python train.py --num_hidden_layers=11 --hidden_size=768 --num_attention_heads=8 --num_key_value_heads=8 --head_dim=96 --intermediate_size=2688 --vocab_size=25177 --hidden_act="tanh_gelu" --norm="layernorm" --norm_place="pre" --norm_eps=1e-06 --positions="learned" --qk_norm=false --attn_scale=0.102 --bias="all" --tie_word_embeddings=true --parallel_block=false --init="normal" --init_std_qkv=0.0151 --init_std_o=0.00321 --init_std_up=0.0151 --init_std_down=0.00172 --optimizer="muon_variant" --learning_rate=0.00581 --lr_mult_o=2.0 --lr_mult_down=3.0 --beta1=0.95 --lr_head=0.00587 --warmup_steps=200 --schedule="wsd" --decay_fraction=0.944 --decay_shape="linear" --final_lr_fraction=0.0 --batch_tokens=131072 --max_seq_len=384 --doc_mask=true --train_tokens=1200000000 --max_steps=9156 --dataset="wikipedia_en"
MLP neurons of a small language model. Each row is named by its layer, matrix (up: input weights; down: output weights) and neuron, and shows model dimensions 272-335. Each number is 128 + 24 x the weight over its row's rms, rounded and kept within 0 to 255.
After each neuron's rows is what it responds to, as a language model described it from the Wikipedia text at the highest values.

L3.up238 [159 149 109  96  93 139 171 108 126 156 137  92 133  86 153 160 121 123 152 135 127 121 115 125 108 155 123  99 130 136 121 107 156 112 105 190  75 109 128 113 119 115 110  78 130 112 106 108 154 119 158 111 151 128 132 129  92 107 138 116 117 143 141 117]
L3.down238 [142 116 162 112 102 153 169 142 166 118 122 123  76 113 135 130 121 138 109 125 103 144 101 120 113 103 102  80 142 104 143  98 123 147 138 111 113 110 128 114 129 112 122 124 109 113 159 177 108 122 131  81 148  78 138 159 124 109 161 146 129 118 155 138]
Responds to: Mostly the word right after "as" in mid-sentence, such as as early, as well, as a, as largely; also inner pieces of foreign names (Am-p-uero).

L4.up2599 [100  93 124 152 121 140 116 157 101 101 107 125 126 142 155 125 137 154 131 146 150 151 136  98 132 135 158 108 117 146 140 130 131  88 135  80 142 142 140  97 100 140  69 102 168 146 167 110 121 127 171 112 170 127 169 136  96 119 155 180  98 141 101 127]
L4.down2599 [144 104 117 135 104 134 141 138 165  94 146  55 110 120 133 149 119 119 137 151 118 118 149  90 119 153 136 140 122  83 118 139 111 136 139 151 147 141 168 132  94  96 111 168 137 137 125 122 114 127 106  92 148 125 151 121  89 111 147 104 122 148  90 106]
Responds to: Closing ==, ===, or ==== markers ending Wikipedia section headings like Notable people, Plot, Demographics; weakly, mid-sentence adverbs such as also, frequently.

L3.up1213 [114 167 108  99 142 131 161 144 131 117 148  97 140  92 136 161 149 136 116 125 163 141 125 136  93 125 142 125 127 112  86 127 156 178 152 107 123 100 137  94 106 154 148 136 137 126 144 116 144 124 123 103 162 103 138 163  69 138 118 113 127 159 123 183]
L3.down1213 [166  82 131 137 141 158 110 167 107 140 124 140 137 126 137 121 123 151 138 106  93 180 156 125  88 152 143 136 142 135 125 158 131  99 161 179 134 127 157 129 116 159 117 166 112 158 147 153 153 142 132 161 111  83 139 119 125  97 141 191  81 134 105 119]
Responds to: Hyphens inside compounds and names (al-Shabaab, singer-songwriter, Anne-Marie), words of origin or beginning (originally, initial, initially), and digits after decimal points.

L2.up1303 [104 128 115 152 125 132 158 111 171  98 122 116 143 116 113 129 125 133 135 100  65  79 116 147 100 108 110 138 145 136 138 155  80 112  90 100 123 151 174 138 172 118 128 140 106 130 108 197 130 113 143 139 124 117 111 122 117 112 104 140 101 143 145  88]
L2.down1303 [129 131 180 123 124 128 125 156 159 135 107 158 129  98 134 130 126 115  95  95 105 144 170 144 150 113 141 153 166 111 122 136 125 156 102 137 108 153 126 152 120 135 144 137 111 125 133 127 116  79 167 108 158 105 151 132 126 130 108 106 130 129 122 125]
Responds to: Tokens just before a year or day number in time phrases, e.g. the space after In November, or until, by, As of, mid; also stray name fragments.

L4.up2427 [136 155 119 119 116 164 135 145 134  76 135 117 137 122 130 169 166 129 105 122 105  97 148  75  81 135 123 124 160 115 121 117 144 133 140 113 127  56 136 132 144 105 161 149  99 120  98 136 116 131 136 140 174 112 126  88 121  52 134 159 119 115 169 132]
L4.down2427 [107 109 130 115 103  83 145 111 135 131 121 165  90 114 110 134  87 185 114  68 117 130 124  76 124 146 119 142 112  60 115 119 108 145  87 120 123 169 117 126 130 108 149 157 144 111 149  92 182 127 124 144 163 125 136  98 131 122 175 173 142 101 119 122]
Responds to: The second digit of a multi-digit number, right after its first digit, mostly in tables and statistics, as in 63.36%, 11 September, 54.05.

L4.up297 [152 125 133 161 127 131  99 126 118 120 131 139 164 104 155 109 121 148 118 103 167 103 136 135  96 135 181 132 145 126 135 123 105 157 147 133 151 145 151 126  98 141 126 117 151  83 147 120 123 137 117 168 124 140 119  97 160 112 117  98 100 131 125 147]
L4.down297 [120 150 145 148 112 156 125 156 120 147 107 148  88  86 147 147 127 220 164 135 136 140 123 124 123 127 152 169 157 138 142 126  96  94 161  73 136 142  87 159 149 138 124  98 166 127 153 125 110  97 133  68 140 116 136 104 198 140 146 125 128 113 148 144]
Responds to: Word-piece or digit tokens right after a hyphen or period inside chemical formulas, URLs, coordinates and decimals (16-9, .hr, 30.97), plus occasional words like were after There.

L3.up1360 [121 167 122 104 101 106 143 124 108  98 131  98 133 107 118 148 166 149 145  86 145 132  92 168 103 131 151  84 138 105 125 139  95 139 140 167 124 129 106 144 109 114 136 114 141 128 117 164  75 191 117 102 117 110 115 119 164 131 141 112 155 160 154 122]
L3.down1360 [133 113 180 153 148 151 110 110 118 171 135 114 147 147 118 111 138 153 140 107 107 123 119 134 128 142 166 147 129 139 149 125 124 128 132 120 184 129 101 149 131 121 141 175 162 128 173 140 143 138 130 130 134 122 141 141 113 145 112  84 119 121 114 130]
Responds to: Mainly the word up starting "up to" before a quantity (up to 30 cm) or "made up of", and part (in part, part of); also hyphens and digits inside numbers and names.

L4.up2382 [135 150 106 138 118 147 170  87 137 130 146 144  74 107 137 119 120 116 187 128 113 105 135 123  92 144 132 115 127 139 127 143 161 119 110 154 158 158 100 105 119 112 120 103 127 131 103 117 144 122  58  91 164 136 115 110 126 126 116 126 127 129  89 160]
L4.down2382 [ 50 128 137 151 126 122 113 171 129 119 150 163 138 150 119 131 127 148 143 124  85 120 106 123  91 125  97 121  72 157 131 106  60 131 101 148 141 106 135 115 102  95 134 171 129 133 141 160 142 107 162 121 143 123 148 106 123 120 104 168 104 153 151  93]
Responds to: Fires on the first digit after a thousands comma or colon in numbers like 500,000, 19,779, UTC−01:00, and weakly on assorted word pieces.

L4.up1594 [140 103 159 131 130 168 154 132 120 133 115 105 161 139 149 145 135 143 134 166  99 132 130 131 120 103 130 147 119  96  73 153 156 100 171 102  96 129 135 133 138 104 148 138 140  88 132  81 196 123 139  97 108 128 157 120  84 129 144  86 108 125 151 159]
L4.down1594 [113 139 145 151 126 109 103 135 161 103 129 155 113 149  97 142 127 113 176 109 140 154 109 106 102 130 131 148 113 147 130 165  94 130 155 107 101 150  91 146 126  94 122  81 106 134 113 167 132 155 117  92 101 121 157 148 147  95 122 120 127 125  89 158]
Responds to: Digit tokens of the day number (or year) right after a month name in dates, e.g. August 2|5, November 8, May 1|5; weakly, heading marks.

L3.up1929 [102 152 118 122 103 108 139 153 141 133 136  97 142 145 112 113 122 123 125 111 135 136 180 145  98 131 141 126 125  79 136 148 158 152  88 116 114 123 127  98  95 148 131 123 115 155 115 120 136 160 135 161 104 122 165  97  97 123 109 197 134 142 133  93]
L3.down1929 [137 118 131 112 119 147  88 122 106 139 121 128 110 136 169 137 129 118 106 134 105 115 127 106  84 141 134 101 126 142  88 125 104 110 113 173  74  82 117 122 143 148 127 121 114 125 116 130 137 154 106 112 171 122 143 131 163  88 136 139 136 106  89 142]
Responds to: Word-piece tokens inside unfamiliar proper names, foreign words and acronyms, usually right after a capital first letter, such as Mih-á-ly, R-z-av, kas-b-ah, J-OC.

L2.up1037 [152 143 137 152 124 178 159 117 111 116 122 134 115 155  95  96  79 125 197 153 151 108 149 119 153 116 123 165 116 173  83 136 140 150 143 130 158 128  90 122 174 109 164 111 115 144 113  98 161  94 143 130 144 146 147  84 124 123 136  97 135 143 148 145]
L2.down1037 [129  66 152 115 144 146 155 194 164 115 146 108 125 113 104 132 105  78 148 110 123 145 128 101 148 153 132 143 147 142 113  79 141  96 118 154 147 119 149 129 122  88 151 114 153 124 141 111 109 137 145 123 150  71 131 176 125 180 128 151 136 124  84  99]
Responds to: Closing markers that end a span, mostly the trailing == or === of Wikipedia section headings (==History==), plus closing quotes, parentheses and final periods before a line break or table pipe.

L3.up1639 [113 118 122 120 163  94 131 143 121 160 129 130 148  98 127  99 142 154 175  96 119 143 145 133  99 102 210 150 104 145  76 150 173 110 101 138 135 133 180 139  98  89 138  98 129 119 108 106 115 117 103 118 126 159 113 129 133 138 108 137 105 138 114 107]
L3.down1639 [128 148 113 154 123 144  74 116  83 113 171 134 109 132 120 106 163 105  80  91 135 124  80 122 136 138  95 112 126 184 119 148 129 132 149 136 139 111  89 147  81 100  97 140 102 120  97 114 118 133 128 160 125  98 120 121 102 163 157 127 150 145 162 175]
Responds to: Mostly first or middle pieces of split words after punctuation or hyphens, like irc, oqu, dec, oc, plus stray newlines and table pipes.

L3.up1000 [150 144 114  86 102 156 132 135  91 111 125 155 146  96 158 132 137 118 131 144 142  89 136 133 128 137 117 117 148 154 127 117 135 135 149 122 108 158 177  95 173 105 120 121 176 190 108 100 127 128 156 146 113 150 117 128 138 126 187 151 144 102 117 126]
L3.down1000 [135 133 138 175 136 166  92 123 163 150 106 125 152 109 114 118  87 126 100 146 108 151 144 130 119 178 167 140 126 162 103 133 153 148  85 134 155 146 120 135 143 144 137  97 119 156 134 128 102  70 108 108 173 139  81 105  96 128  99  78 118 104 148 105]
Responds to: Word pieces and hyphen links in the middle of split words or hyphenated compounds, such as avant-garde, stream-of-consciousness, memorandum, pundit.

L4.up2323 [126 167 121 116 117 161 155 109 164 138 169  84 143 123 155 142 140 108 149 138 114 133 166 122 123 147 148 134 148 144 122 145 143 157 100 122 134 131 116 146 132 153 113 137  78 119 123  91 135 152 185 124  95 138 103  70 111 106 103 101 148 148  98 120]
L4.down2323 [132 144 152 139 126 141 128 112 144 112 123 141 121 118 143 138 122 118 145 150 144 137 114 151 150 151 110 135 135 105 157  90 143 133 124  85 151 116 129 121 171  93 145 112 101 136 129  69 137 121 151 101  85 172 107  75 108 101 141 114 150 130 141 101]
Responds to: Tokens naming an academic field or subject inside institution, department and degree names, e.g. Institute of Oil and Chemistry, professor of astronomy, Department of Community Medicine.

L2.up2575 [134 132 136 118  92 106 140 120 109 122 213  64 106 147 163 144 128 137 125 125 127 109  97 126 101 114 158 122 106 117 155 136 140 134 142 145  83 122 117 123 101 151 114 113 100 143 147 130 107 120 132 128 130 117 131 116 128  99 103 128 126 111  74 108]
L2.down2575 [136 160 123 138 142  90 129 114  92 165  93 160 153 130  96 163 149 160 105 163 109 134 101 141 164 119 128 141 136 111 122 123 115 123 123  75 126 162 100 132 117 129 129 131 173 123  94 163 133 145 154 107 160 102 132 123  71 112 124 156 113 147 124 173]
Responds to: Prepositions and comparison words that link a noun or measure to what follows, such as of, over, than, up to, for, as far as, often in spatial or measurement phrases.

L4.up875 [144 186 133 142  89 117 158 112 121 107 122 123 126 121 137 116 126 178 131 122 152 115  93 154 136 102 117  91 151 134 108 116 151 154 131 125 128 150 115 141 111 116 113 101 141 145 129  74 123 178 144 121 128 143 127 156 123 137 150 104 161 120 109 149]
L4.down875 [100 105  96 128 122 135 104 128 128 111 126 102 149 112 117 128 112 166 101 113 136 109 112 151 117  84 114 112 147  98 151 138 104 130 161 152 107 126 130 130 142 107 146 151 103 141 108 135 156 126 145 121 182 128 138 152 129 117 131 159 123 107 147 129]
Responds to: Past participles in passive constructions, usually after was/is/be and before by, to, as, such as replaced, referred, named, tow-ed.

L2.up1440 [110 137 146 157 112 151 109 136 131 163 127 121 152 127 174 171 151 118 176 114 108 104  70 129 130 165 109 137 118 136 153 134 108 121 112 173  53 153 123 147 137 132 148 134 131 100 139 142 141 128 115  92 127 148 124 150 140 139 151 114 109 125 115  78]
L2.down1440 [ 76  94 129  85 133 134 100 109 146 114 144 108  87 145 130 149  85 103 140 153  93 116 122 142 177  88 133  98  77  88 127 125 106 136 112  99 126 147 148  98 143 124 138 117 130 106 147 138 137 150 127 111 155  84 105 163 109 125 171 150 171 133  93 127]
Responds to: Second digit of a number starting with 1 (years like 2010, dates like 11, scores, table values), plus "1st round".

L2.up264 [160 141 133 117 127 177 134 141  87 141 110 144 122 102 121 106 128 109 114 150 124 118 145 150 144 153  95 122 145 155 135  86 153 136 164  92 130 131 116 120 160 157 118 132 119 115 117 119 100 120 145 105 128 129 124 109 149 122 144  95 138 124 118  88]
L2.down264 [171 149 129 164  97 125 150 102 123 115  78  80 112  67 111 114 134 142 103 147  93 161 143 131 122  90 127 140 117 124 176 108 142 144 193 106  88 124 160 129 108 148 130 131 126 136 114 175 133 118 123 121 113 153 108 123 144 132 111 146 126 111 137 134]
Responds to: The word right after "as" in fixed phrases (as if, as with, as of, as well); also later words of song titles, name fragments, date digits.

L2.up67 [ 94 128 139 103  93 168 132  94 126 145 127  88 106  98 140 110 119 150 157 117 165 132  89 106 133 162 115 116 164 122  58 165  96 125 152 140 103 115 108 144 119 120 141  62 150 115  93 132 172 116 139 161 100 115 123 153 133 117 162  97  85 126 160 129]
L2.down67 [140 146 104 137  93 103 166 103 128 125 144 166 181  97 179 143  89  89 110 126 150 114 117  87 105 133 116 121 156 118 122 146 129 164 125  92 133 111 162 129 128 140 147 131 107 116 131 120 164 166 141 136  77  88 108 142 136 133 133 151 117 165 112 142]
Responds to: Hyphens joining a prefix or word to the next part of a compound, such as non-Muslims, self-determination, mid-2005, A-4K, Sainte-Marie-de-Campan; occasionally an opening parenthesis or quote.

L2.up233 [133 134 134 134 104 141 102  68 116 123 117  98 157 127  94 152  69 120 165 159 132 122 133 121 123 150 170 144  93 121 102 143  83 131 105 150 136 155 140 167 163 145 116 119 146 108 184 131 104 128 155 130 129 137 125 112 152 121 140 122  80  98 113  99]
L2.down233 [139  99 118 118 150 107 152 116 138 113 113 110 108 151 150 143 104 142 123  93  69 154 147 102 114 178 148 138 113 150 101 113  85  99 110 115 119 139 140 126 137 130 120  99 141 158 129  88 153  80 138 120 133 115 122 114 149 131 123  91 148 132  88 166]
Responds to: Final tokens of genre, sport or discipline names, chiefly music genres (hip-hop, dance-pop, metal) and sports (paratriathlon, Rowing), plus fields like mathematics.

L4.up1334 [104 116  99 131 154 121 126 155 162 139  97 180 135 114 121 121 105 100 135 153 129 129 168 123 121 117  92  93  99 142 118 160  67 163 102 131 131 165 124 114 125 157 120 145 167  88 116 107  58 106 137 123 163 151 129 145 140  95 185 120 122 188 126 148]
L4.down1334 [121 125 125 121 139 160 119  92 160 132 153 105 156 147 141 128 127 122 123 113 115 126 104 151 136 141 160  81 182 128 114 132 134 109 129 103  86 144 127 110  84 161 126 160 107 129 119 146 110  97  91 130  97 134  95 121 100  97 114 132 115 126 127 143]
Responds to: The digit 0 in tables and statistics, often after a decimal point or as a lone cell value (100.0%, 0.2%, scores of 0), plus occasional hyphens and dashes in scores and names.

L4.up829 [136 145 115 105 118 109 114 107 106 140 101 123 138 145 102 113 135 111 151  99 138 118 131  94  98 162 153 128 131 153 113 160  86 159 148 152 146 154 206 141 149 120 137  84 147 112 151 153 100 129  95  94 102 176 144 138 136 134 129 142 128 147 136 150]
L4.down829 [131 173 104  91 130 146 160 131 128 143 140  97 100 135  98 114  95 136 173 139  79 110 135 112 129  88 131  88 165 172 124 120 119 144  73 152 148 124  94 124  88 161 153 156 129 131 124 115 176 135 148 126 112 109 127 115 134 121 138 132 128  89 136 122]
Responds to: Word-internal pieces of foreign proper names (Vr-z-al, Kats-ur-agi, N-eh-ru, Szcz-ec-in), plus pipes, dashes and decimal points in wiki tables.

L2.up659 [134 105 157 125 109 135 127  74 140 171 108 133 142 115 132 150 109 130 110 125 106  87 113 122 114 132 110 122 117 125 121 117 150 118  92 130 150 119 158 172 151 108 154 104 114  96 143 133 128 136  76 156 102 109 127 120 122 142 119 193 112 142 113  86]
L2.down659 [ 92 119 159 174 166 122 152 129 124  85 132 108 120  88 129  91 149  46 141 111 147 141 145  90 179  99 107 122 171 112 164 124  76 139  95 145 119 184 153 130 165 159 140 112 139 125 122 150 127 108 108  98 171 128 108 138  92 134  99 142 128 133 131 106]
Responds to: First digit of numbers in running text and tables (dates, years, scores, stats) such as 2|6 June, 2|012, 1–0, 50.0%; also indent spaces and quote brackets.

L3.up38 [129 127 132 165 128 132 129  96 160 100 123 110 121 163 133 170 135 137 149 173 131 123 111 145 136 132  86 124 117 104  94 143 150  93 170 131 144 103 149  96  94 142 164 124 142  99 143 104 183 130 139 156  97 112  99 114 113 129  86  94 153 167 148 136]
L3.down38 [137 105 115 128 164 117 147 140 107  88 139 120 145 122 131 111 116 138  95  99  84 108 129 141 109 133 166 131 151  87 126 119  83  97 143 110 153 104 101 111 124 195 143 170 124 147 168 152 148 104 113 112 116 131  90 138 111 129 124 137 125 122 156 134]
Responds to: The second digit of two-digit numbers starting with 1 in tables and lists (14, 16, 12), plus mid-word pieces (Mid-l-othian, back-l-ash, ex-ter-mination).

L2.up651 [122 105 158 133 133 126 103 144 124 145 112  92  93 115 137  76 135  85 146  86 143  90 111 137 123 130 133  95 113 115 132  89 117 144 133  30 105 149 111 136  78 148 103 104 110 141 104 144  69 145 168  99 153 122 114 100 128 142 120 138 125 132 137 139]
L2.down651 [122 103 124 123 115 108 151 133 192 153 132  92 134 157 188 150 114 140 127 157 160 140 130 111 121 137 103 109  80 155 107 150 122 125 114 144  97 129 101 125 162 142 105 130 119 106 136 113  97 144 141 157 144 109 147 128 124 111 141 144 144 149  64 113]
Responds to: Fires on single digits inside numbers, mostly right after a decimal point, as in percentages, election tables, census figures and coordinates (35.0%, 38.5±3.1, 16.1); weaker hits on quantity words like few, only, more.

L4.up2568 [157 188 126 161 101 154 138 141 115 131 128 102 101 136 159 145  60 114 153  96 134 120 111 137 115 148  97 117 122 116 122 138 130 104 107 144  71 166 134 107 131 133 124 106  99 127 137 112 122 132 135 103 131 117 113 107 128 121  97 144 179 134 108 140]
L4.down2568 [111  81 124 121 153 128 117 101 114 103 130 138 112 128 128 120 159 114 113 153  73 103  85 125 119 145 157 152 126 145  94  95 113  87 119 147 166 115 139 114 148 174 121 131 168 152 151 145 106 114 157 122 123 155 139 133 129 108  69 135 116 125 116  92]
Responds to: First word of the complement right after "as", "was", "were", or "became": part, the, a, more, just; also digits and % inside numbers.

L4.up1770 [ 88 126 118  89 166 132 126 129 129 149 142 105 117  75 131 145  98 154 125  89 100 116 139 126 108 148 129 142 138 115 140 127 120 115  82 134  80 123 146 150 169 163 134 128 128 126 149 131 116 150 120 120 137 142  89 145 122  87 132 120 145  98 118 132]
L4.down1770 [138 124 109 119 148 128 121  89 110 163 155 152 110 115  99 102 135 114 104 138 116 158 171 107 116 116 121 156 123 144 151 128 144 120 141 134 151 116 105 152 148 122 146  96 116 127 146 145 130 149 164 105 150  58 137 173 147 144 117 108 144 140 119 132]
Responds to: Hyphens joining a short prefix to a word, mostly the Arabic article in names (Al-Shabaab, al-Salihi, Al-Qaida) and ex- (ex-con); weaker on inner word pieces and abbreviation periods like d. and c.

L4.up1820 [107 115 107 155 109 103 136 103 169 126 183 119 138 157 108  79 130  83 122 191 103 190  92  91 126 118 132 121 124 149 145 160  98 118  98 131 118 103 116  87  99 129  82 149 112 185 164 134 120 123 128  96 123 118 117 106 102 134 169 116 171 144  87 118]
L4.down1820 [133 121 174 104 113 119 127 116 118 167 106 135 135 126 142  86 102 120 104 165 128 136 132 101 136 168 143 119 122 149 143 131 121 192 128 124 130  45 133 121 113 127 102 137  86  88 159 117 128 123  85  90 139 122 118 127 140 153 162 114 132  91 128  90]
Responds to: Line breaks after colons that introduce a list or table ("awards include:", "table below:"), table header cells such as Year, Date, Age, and prefix-like modifiers such as pre-, vice, first.

L3.up2399 [143 154 151 150 125 189 149 136 119 126 119 152 124 147 111 136 158 140 161 159 112 146 157  89 114 106 142 142 121 116 122 111 135 150 126 117 101 136 117 130 149 119 115 107 144 122 141  93 150 121  98 133 103 131 111 161 134 106 149 109 101 105  61 111]
L3.down2399 [141 121 132 147 110 129 158 144 113 151 160 146 124 140 145 108 118 182 143 118 102 158 125 150 137 130 133 113 134 112  79 125 129 121 207  76 156 158 112 126 109 163 138 131 146 142 166 147 121 109 122 119  80 128 151 125 133 121 110  87 131 114 124 141]
Responds to: Function words like and, the, on inside multi-word names, titles and table entries, as in Oil and tempera, Art and Space, State of the Union.

L2.up1250 [125  93 138 136 111 140 105 141 141 137 103 136 181 105 129 127  97 114 122 106  94 116 133 129  97 140  87 130 128 165 103 127  99 121  95  81 115 143 145 136 140 160 107 123  99  93 120 138 123 169 127 109 112 153 140 135 119 152 120 139 108 101 163 143]
L2.down1250 [ 99 149 141 166 107 103 172 100 119 156 136 128 133  94 152 121 158 122 144 119 137 133 125 140 117 121 109 143 127 117 147 164  99 101 114 104 119 163 154 116 130 188 161 130 147 129 139 133 148 184  92 149 100  77 135 113 106 158 150 100 107 147 168 132]
Responds to: Mostly " and" linking two proper names or paired items, as in Gilbert and Sullivan, Guo Yue and Niu Jianfeng, Blazer and Jimmy; sometimes mid-name word pieces like Š-ib-enik.

L4.up900 [ 82 131 151 130  95 124 106 143 138 168 134  94 136 142 141 125 117 135 125 110 111 135 129 114 140  97 138 135 113 186 136 143 124 111 134  72 141 119  98 120 152 105 149 111 142 133  85  89  66  96 102 123 131 145 112 130 144 170 146 127 100 143 171 138]
L4.down900 [115 177 146 126 123 146 131 111 126 149  67 133 191 100 137 156 124 162 126 195 107 136 122 118 133  97 146 132  84 137 100  91 124  67 159 117 116 126 182 140 161  84 121 158 113 151 153 118 135 136 162 150  92 156 132 116 161 138 123 106 114 108 128  89]
Responds to: Tokens that continue set multiword names and chart titles, strongest on 100 after Billboard Hot; also the in Footballer of the Year, and and in Oil and Gas, plus table cells and heading markers.

L3.up822 [137 148 121 126 135 145 133 163  92 135 132 129 121 134  93 156 146 160 156 126  91  63 106 108 156 140 124 108 146 120 104 126 112 106 128 158 126 125 144 138 123  82  87 116 122  97 114 125 150 104 152  82  77  97 114 152 129 114 104 135  86 173  88 120]
L3.down822 [160 119 185 103 154 145 113 119 123 111 135 107 163  91 110 127  90 105 122 108 107 147 100 134 125 158 163 112 103 126 151 149 102 131  98 142 122  91 151 125 104 147  78 135 123 126 140 133  95 111 135 129 174 161  87 146 163 111 120 151  94 105 133 114]
Responds to: Tokens inside tables, lists and statistical boilerplate: digits in census counts and vote percentages, cell separators, headers like Party, list dashes.

L2.up589 [ 93  93 148 136 175 125 105 114 122 161  92  93 124 120 126 149 125 108 142 129 132 119 162 110  81 127 116  85 134 122 168 135 125 133 123 157 157 126 125 152 152 130 122 171  93 144 109 122 121 117 160 125 165  94 122 142 118 160 149 162 136 118  84 111]
L2.down589 [105 127 138 125 161 107 136 143 120 131 162 102 120 127 147 118 111 168 133  97 149 154 157 129 133 106  93 135 140 105 126 131 136 112 138 120 126 161 127  84 156 123  75 128 100 115 154 168 114 153 142 144 121 161  86 188 123 131 184 154 124 130 113 123]
Responds to: Word pieces inside rare words and proper names, often containing c, such as inc in incinerated, clinched and sphincter, or catadioptric, CDP.

L3.up459 [124  90 109  97 108 114  99 151 141 105  98 100 115 103 124 117 120 118 110 131 113 130 146 109  97 137 156 107 131  80 118  65 142 112 158  91 104 193 110 151  99 104 129 133 141 106 132 161 134 128 127 118 168 127 152 129 141 160 164 161 101 154 156 104]
L3.down459 [ 87 139 134  96  98 142 126  66 135 127 147 119 111 131 108 147 165 133 112 139  91 172 181 127 113 146 125 131 151 148  97  95  93 146 160 158 107  70 147 150 152  95 110 146  72 136 131 127 143 139 100 103 125 155 141 134 120 160  67 132 130 109 112 129]
Responds to: Mostly the word inside or closing a == section heading ==, such as History, Taxonomy, Synopsis, Coat of arms; also given names in table cells and mid-word pieces of foreign names (Mudug, Lopburi).

L2.up2377 [123 112 133  89 127 110 137 121 123 113 129 111 130 127 149 132 121 153 120 123 115 112 170  90 141  76 128 145 144  83 116 117 116 133 127 115 135 128  98 147 126 123 166 102 110 193  88 127 130 163  98 121 150 140 154 177 103 130 118 159 102 112 162 132]
L2.down2377 [138 172 142 173 129 169  90 106 169 116 133 127 138 120 119 133 113 154 140 116 107 143 111 152 159 114 155 133 152 168 132  92 160  91 107 167 127 148 133 122 142 143 123 107 149 110 111  98 140 130  96 109 107 102 122 133 128 129 115 148 106 186 118 126]
Responds to: Tokens right after a capital initial or short fragment inside names and terms: periods of middle initials, hyphens, word pieces, e.g. Alfred P., S-band, d'Este.

L3.up2441 [123 123  89 151 124 153 161 115 110 132  69 106 136 104 137 115 112 120 168 141  83  78 151 134 135 121 113 119 121 106 100 118 122 112  59 115 121 159 138 147 111 111 115 131 130 124 139 132 132 100 119 136 118 122 140 160 104 114 141 124 115  87 130 115]
L3.down2441 [134 108 150 129 154 136 113 159 136 106 136 130  75 140 114 173  74 152 148  99 171 154 168  91 108 136 143 129 163 174 137 167  92 138 146 101  79 101 119 146 132 177 154 116 134 126 126 124 144 137 161 114 130 138 100  98 107 127 119 116 122 142 110  92]
Responds to: Tokens that complete a predictable pattern: letters after apostrophes in song titles (Don't, Let's), idiom completions (took office), and digits after decimals or in dates.

L2.up1979 [153  69 128 123 147 102 123 131 144 100 111 126 162 120 132 165 137 129 117 140 122 108 135 115 151 159 140  99 127 151  98 131 129 135 112 134 100 142 134 150 163 138 142 126 124 105 117 129 109 134 146 119 146 132 127 120 145  97 146 137 140  89 156 130]
L2.down1979 [135  76 134 123 123 137 105 176 147 166 159 116 164 131  98 129 129 144 124 116 141 119  55  77 111 112 136 153 104 145 146 102 158 142 102 159 141 160 155 125 185  87  83 144 131 134 109 150 141 133 116 122 106 188 102 127 122 125 166 162  87 151 113 120]
Responds to: Periods inside web addresses and decimal numbers in infobox and table entries (colaistenasceilge.ie, 10.31%, 205.4), plus "by" after participles (caused by, produced by).

L3.up2385 [119 144 131 133 144 114 127  94 143 111 121 138 117 129 144 120  80 148 152 117  82 152 106 109 116 100 159 135 120 127 154 101 125 103 129 173 127 111 136 128 156 105 134 118 122 138 155 133 123  99 160 115 144 111 134 111 133 161 137  82 162 107 142 130]
L3.down2385 [ 96  50 114 143 112  86 124 179 143  90 193 142 102 105  97 105 122 144 115 132 119 169 120 125 175 146 105 147 104 118 142  86 103 133 165 121  94  75 132 120 121 137 140 118 138 139 129 127 179 121 105 134 155 126 151 111 139 105 110 117 159 163 143 162]
Responds to: Last token of a wiki section heading or table header row, such as closing ==/=== marks or final |, as in "Coat of arms ===".